config = dict(
    num_key_value_heads=6,
    init_std_up=0.0166,
    final_lr_fraction=0.0,
)
MLP neurons of a small language model. Each row is named by its layer, matrix (up: input weights) and neuron, and shows model dimensions 400-527. Each number is 128 + 32 x the weight over its row's rms, rounded and kept within 0 to 255. Numbers have three digits each.
After each neuron's rows, "fires after" lists the tokens most often just before its 100 highest values on Wikipedia text that the model never trained on.

L3.up234:095158133114125185123143147125111183120087161090075083096119080146110086161130134117156139154114132055178060129120171122120150154200182088179054116219149115134115127144096108123116053173147112115105164136155089122116086134076125115094165091130172106151135137157110084126133114111118125154155132134170190176150156106113153116168156140096107176178104065123098096177139062148088116118150
fires after: "\n", " F", ",", " J", " N", "F"

L3.up654:112119145171123132112114111107153147123083167081066141128123132130149167140118098193119152168139104145185125080133115189130134162086134106101099137154145154115109131105106165171109081135101064125114098134208190158085137129157115153082107117129074065152156144161109193110098141153150132170104116122143063135131074101124076110121187096109112146155117158119082120196143158137160104125087
fires after: " a", " was", " S", " D", " d", " an"

L3.up414:108149084106112196099141072144190128103111132126107151150140087150135158156133121145139080084182131170105094116138155100117128139140174119137096149143107169226130113102091196137094086172139123131132080126140148163099118127189086133161137132120125139056067144169133190125099187109096103235082111140139137168119118098136151176148149150096121088148164162117138174123180094105118083108105
fires after: " an", " a", " the", " The", "est", ":"

L3.up1883:192096071154128120138172135148163161120070118175161125133096130251171136089072117173122094124121106139102141152185109154124099167122156149115146149181173177164109169142120169106101142130168105083074150075098102112111206110115120172113168091104150104129148147135121127085098194105109098137121128131146123100141132102126156142125104105118196138136163157152103088134145103137112066138092
fires after: " the", "i", "in", " Le", " a"

L3.up313:134160131129095157127079170210158100137128188098092112127113114176166160112107085181103072134115167104184095111069097100149165100176196168180096167136120108141097078126165119119164129122119093106156151162172150154168153108071075143132140131156145120122108164095133139067152141114105115120146136100173100147063155041077110091179155124128190142138096077123121093147151130139093132186094
fires after: ",", ".", "ro", " St"

L3.up755:140096094109166222088144159190084096156129109085151076125130072144172108134180174095099097140161110109136105139109119112160122140191125145173181109089104119191153127076053123193131084155180138151123088113139138120121111148052123102111136159148178173137088134215219075099196130114106086150146130123166097053137147146174132168125131121067108170107163104193145111106117131107157064125123
fires after: " |", "-", "–", "O", " Mc"

L3.up412:128140190143106168149131103190096203156136168109123098124155087168134119156076135182162146123095112124118122102129144119127164094186172115122080118143115174131124144166165098135205125124132105127140184108108175159098078111151185121082112168088093138090140121069075124140115153157101122124149109104119094105051173106085171150125188144149115095185114072073064134130125043147088107192128
fires after: "\n", "."

L3.up1306:075090107114136199164105114146096094148123170090101084118186105117154136069090118152115147131066125061118094144112172119161151124131150135139078148148117141165160162066130106090181071150116158107148121158134135081134156140081123124115123138178210091137034120206100131133090144160111146121146171125118088069180125122160177091146148073046080117191132167127093164125160158148149110132117
fires after: ".", " .", " Bra"

L3.up546:112135120121084124171125094126142123162089128119117083067161115144215152119123173102187081112109085131132093114172108189172078112173131099193146173157179140128183226131127095080105111091121140124170153112104145142053100084139159129187132139117178101090159147166145144127130162146094134128134127120135128143133087011096145123141141166076092072112174192139125117165139147111102140119052
fires after: " |", " (", "=", "-", "."

L3.up1758:112101148084099131100117106144139123156093152131098094125172100154150092130104098099117138106118128125122070130040141110178084107102176125178094179155118133134127094126137041139168162078140153147104123181141103195081084127092077125087182151121126101107106133178090163192149128180160136122101116059158180158129144060107119176125166150178167088129128087073090104152137116130119167161146
fires after: ",", ":", " as", " was", " N", " and"

L3.up1880:201109187132110111138092147143113141158083144116129057057102090119178071088130167110177118121122128137153063104087124178170110152176163126208113167192225121157142177164083132124121128113187153117093082150106143173113110104118092133155132115034114102112153147159156112130151140157094110175143124135123094144112169095073128147164116144120163124142157096092087164095134091092138110077060
fires after: " |", " the", ");", " and", ";", ":"

L3.up1114:114095124166139200074125165141149167113093131031149137118108080102139137121167110155158101102108096114134139173096142114103157136078130109096089114092170134194157203168130124101115133137129135113125112104084169174097085128129184146124122133149140120116133166140170123136141172106126144154075167063118096123100110080111158186118171038100106075116132175100074136162142120147109147117108
fires after: " L", " D", "D", " d", " Cl", " un"

L3.up460:097076130163097099124128099153129125197122139138140134124121130094187121110138124188179115209090086159127169128160171123134107139113163174106050166107085168117166140137160096130135136166201206121133160128035144153105095103116173182099085176107178097107111133158098152152137147191112134220123131104156081114085122124154165162146126112145061059141152123150046154192127170107151130096132
fires after: " University", ".", "\n", " degree"

L3.up1400:161141126073100109107175085129153120104127133126171123169109125134170075125108205130150134110098161112177125130118128074118149144107141191127145151112171139196114089072125132101113126109122066093164120146120156156089167089179130137070159086166150130125128154150104153196133133109069123132173167134127108121118187120099167123099159179132155170130107099123125119116120081184042144141147
fires after: ",", ".", " as", " (", " well", "former"

L3.up2169:110040157132112061139156143177140103139119124114122114134139159110136179120169130168091130098085098133123107139169134153158101131180117157157127059152148206137111122114153121171167147113152106099108129141139167161136118120133089118122100114080098089141123136144144142147130130138081115114168126140124066074133108091151097132115134089112109145106121190097110101108164149154053164097073
fires after: " |", " the", " ("

L3.up710:134109132145095115160098128135101122065136138147164097098132123141151073146141174131152200120088126077167121116133105053141085155122183137086080111132162181151104098148111131180111097086154134140139117150103143155071102094097163097099129169141097105198155176114112135152169130138105149132134179139143021104120169065099106150093115103066154102128132139116148092104091100178067123186073
fires after: ","

L3.up1298:128158133108095133104164152128175081135156182084182109165158152138139032139072090079140163119114098126140144106143164141099129132130164144194145143145178156166136115160129147115133050111153146160112111137136128134167134199095156147147111175145116102129164141135104166141180114067110139107138146105123112058174142152106052156096188104125197056125113117155112113109151173126128065134118
fires after: ",", " 0", " and", ":", "°", " |"

L3.up821:082095117188139052129094085119117109196099144124177140196099123164122124153135143134128111080090146118088139111121174114155083188184092122149149154175131143157163122065132093135199095193122116117142114153142215159121107163141108116125126156163104173130092195199163092176080138152093132172174138107095114084102115104124155157093125075111103086127149140093133137169143101070103119050150
fires after: " |", "4", "3", "0"

L3.up903:137115211110095139144078073133145102090079133145064130115090090117166090091128125208183181151108104216144063086150155113147186151107102113103080097141161114128052095162187113115133134149139076089105165116148158148055134066106147082122160138046168093142111115112140128148102134151128112133066203132117097143126112102084136097096130151115107132153134130131093125159149137163113082095103
fires after: " the", "|", " The", " |", " for"

L3.up1189:119140106110112082111119087148121111106061142130116124136098130138226130093139166104090182146143097153147119104177102145142136099089117093151154101188148110151151133161093168139175113105162092105146112148126162166091067146083158142101156102160161097163163150131158066177152117188102117175115168122156164138089166072073131138129173140144137143111141069117074116220146101147124090123138
fires after: " St", " S", "r", "c", " Dr", " c"

L3.up1017:143180146117092098148136098138119097130096146064156130169172146149104063140144136138117168116131124092174139089143098095105109138134130129124054149160091133134128120157153117147159199163147135127093172195094168109139160171093095091150108169111107047192171107143118106106142154123082114170101177160149111096119140062096121215112104077134147092118133129148075103137056062107094120123093
fires after: ","

L3.up693:095121086113158126125118142147132123078085138111138159106112039137124096090151184174107099127164093119091100084114134126101143155155131080079088145149131143102152132087046144207150125126144154093074145169100167118085168099102101157154125136169127087127123111163124094121167140128106111175170167091166152142144157113136142164135136106072106142103146131095115097129152149124106083162160
fires after: ",", ")", "h", "w", " |", " kn"

L3.up1907:127115087167137119118099106082128128063073141110112166106111108150100180158140123132157076127104128087147156116128194163140139193151099163158149126157100118094144130142214141084094166117146078086154138165185133141102121091165133105079197137112128173147087143108128142109106136100123085096094090111125127114153173132162125112153137121136110115155100134092109106069125121075156069166147
fires after: " a", " A", " an", " and"

L3.up371:122123143101141153124116135119123107154099113116190126098102104117126110076173127109198123109139166159138101161156130139144100114092135069103133146143146164149113155144112117147149156105167106086161139116111164156087070050100142112157059154085124095125104136123181073108087142112090078119088172083145144128134147110154091156179139157132112065074178104143112131104143088159144166101107
fires after: " |", " P", " up", " ("

L3.up1518:120106219119107115184099137139099137112102167128129109095107047114101134167114127168208070142123075148127096167127156146100160158102200076108111096127155129122154123138116053127127143162182111119163121132180151087130134112115082074108118150104174176110119152088139083132137115132150135140121155133131114147127077107027123167179121130121188173093099090137121144123133101169080140092125
fires after: " the", " |", ";", " sh", "ing"

L3.up1746:100066057163069142146142178170129124139126122089178122146147112174087132116126170094102113090171094123090117106088163098162091086110107091143200168047060114143124116132093129152157176110166112121109165163081144084126100124115172094108076179062133130145116175164092114136186123112093053119104136121119120142101170095127103166144128125095202116150212130101150106132123174111086126123143
fires after: " |", ";"

L3.up1450:103136251140163107184083155164117067139069133112087115158100141148107098124134093117141142080025087148128112119150136206131118167131203152169146110150098171167085106139113103111146077137145158125133124134159157169120096130081117139123169181125049103107167167152121157153075179142119126124148137164137119126107159069110120188090140170097092120108195121100147135109149042068112153136125
fires after: ",", " and", " were", " (", " exper"

L3.up1010:117114151122096124061144100152173077096102125087097113080136158134172146126169125128125155135097085132096109178125115170082090097116139097131121060102129121152180175159104131167158158174107122125143140118080136152092075126201134031138086152129168145097143172131099116162127140182156116121121121179167102097112151109149112140116157110138108119081140128118096122150069133110177172074074
fires after: " the", " c", " St", "intend", " Gr", " g"

L3.up141:172080109168123133099099125191157127101107184105088155131153083161154209142149126223174156118117159127082110118129186067190063102127166167171068180123118169108094122153162084136201163159157112103136175168110157167118144110128192099085084121158157049109134171112088120086136175124130096205110137158209134141067097119180139122164206124142142115155139116160105123180152099108152154083115
fires after: ").", " Department", " Minister", ".", " Ph", "ph"

L3.up192:189145180112067124096148097142168112127101130044134069108148087152171099138100173093127188136078113101221078165134085163168106113173153128155103215136175126122138197132136078152114095133108078164100081139036116103057119102125153118131119140068130139053195122176096125162152156205114119198158128138182201143107066047087099143119152167133189107140122126141072095101141094084081096096094
fires after: " |", " and", ":", " that", " to", "to"

L3.up1234:161105184118088093124102156159093139167110188131126079111106147126109050058144177162111131045154100147127118090113145115169128122129133172141107153226113156169127123146121119093181149150098128137157190162142135141118106088137127158165083095094134054181111177118124154140134166092122132137156138131123104108157163104146152142153141083117096123163134110133134112111101124106110153171129
fires after: ",", "."

L3.up1439:125125184140093133084103152150134124156103159116151100096135164176130136172113138153066160123131089152125166170114130167133110111149145134153110127064135122132132091124179160155187083149199073081209157166115120138034066175163082101080138159115128137135133075074115169126172139113130108138133147159153123158117126141152139136123141166133201106188103158135097084194152163185146062147112
fires after: " in", "In", " In", "-", "ip", " of"

L3.up1287:043040149165130096095024145144147106132093115134109080126149132134189066118153092172074129119114138142086150160145123161142134145135173091155105141094116223140146139176162149119104108173094089091139135179075149123121094144106162103138146141186136173079088146153146146150084136100083155148120099137137125082157134106118148159056120138126212181153101203060137110084142111114084119072105
fires after: " the", "The"

L3.up691:138116144100105118133092096133130147137097139132045102097167166172187123079123136160091058187090095138132108115185137155110196154107133103147109128110143148132113179195091121201151091179149096137142155114138100106100120100133075100110121153118149116145080097108152136097082114144110126128114173101161150146123185111082164107099146144122109084110111108079146129165120072175159111113128
fires after: " the", " The", "\n", " and", ".", " his"

L3.up769:118111086151070115113087158135133163121128127150125096087154119182156072122124127146150091145136070088085150111151106107165142101114134122130143143106136185113119125110120137166154141200123137139187113084135159128094086055126135151137074169099160121140139107184147124161100150111101143119146184115158017117099104135133143141136112085053095091080187094133147128130138052074127107089135
fires after: " his", " the", " their", "'s"

L3.up1423:105123154159106084113099143137162127123125132166115140122173142106146141153131150148133151140124088126132100118126195144168102167139127136186146084153156171206156044059150089158117134136138111076090127127183145112134115091115087032115151132159125202149153161140100176112086133086065082099202153109134118148079193037135140130098155132108124067113129155113118140107174149167084162083164
fires after: "19", " 17", " 18", "197", " to"

L3.up2052:103137108133133207134104142193175109137114116123103107190148093095091105052128099122144164131118164095198159095096181110119126119184190152114115166130133114158092131166164150157144166122149166120076186135055140185124067150154155153126150174161124095168147169155132144102141097124134064102110142120130082095103118117088123118104137144128110098107140135095114100168167097061117143183109
fires after: ",", " D", " Oper", " and", " Fl"

L3.up1849:041070092113149128121126174168138156139109124114181129149182135121118086116134132175128139130111091085167100081122136048137102200143180134161077155116119158114130107082157093139165097114182135088127134158157156210133153047127138102021121180111110082184112201184145168096071150171066144166089159114139090061105151069136146169143125136138088178173099132109133122176095109172093112110143
fires after: ",", " .", "4", "8", "6", "."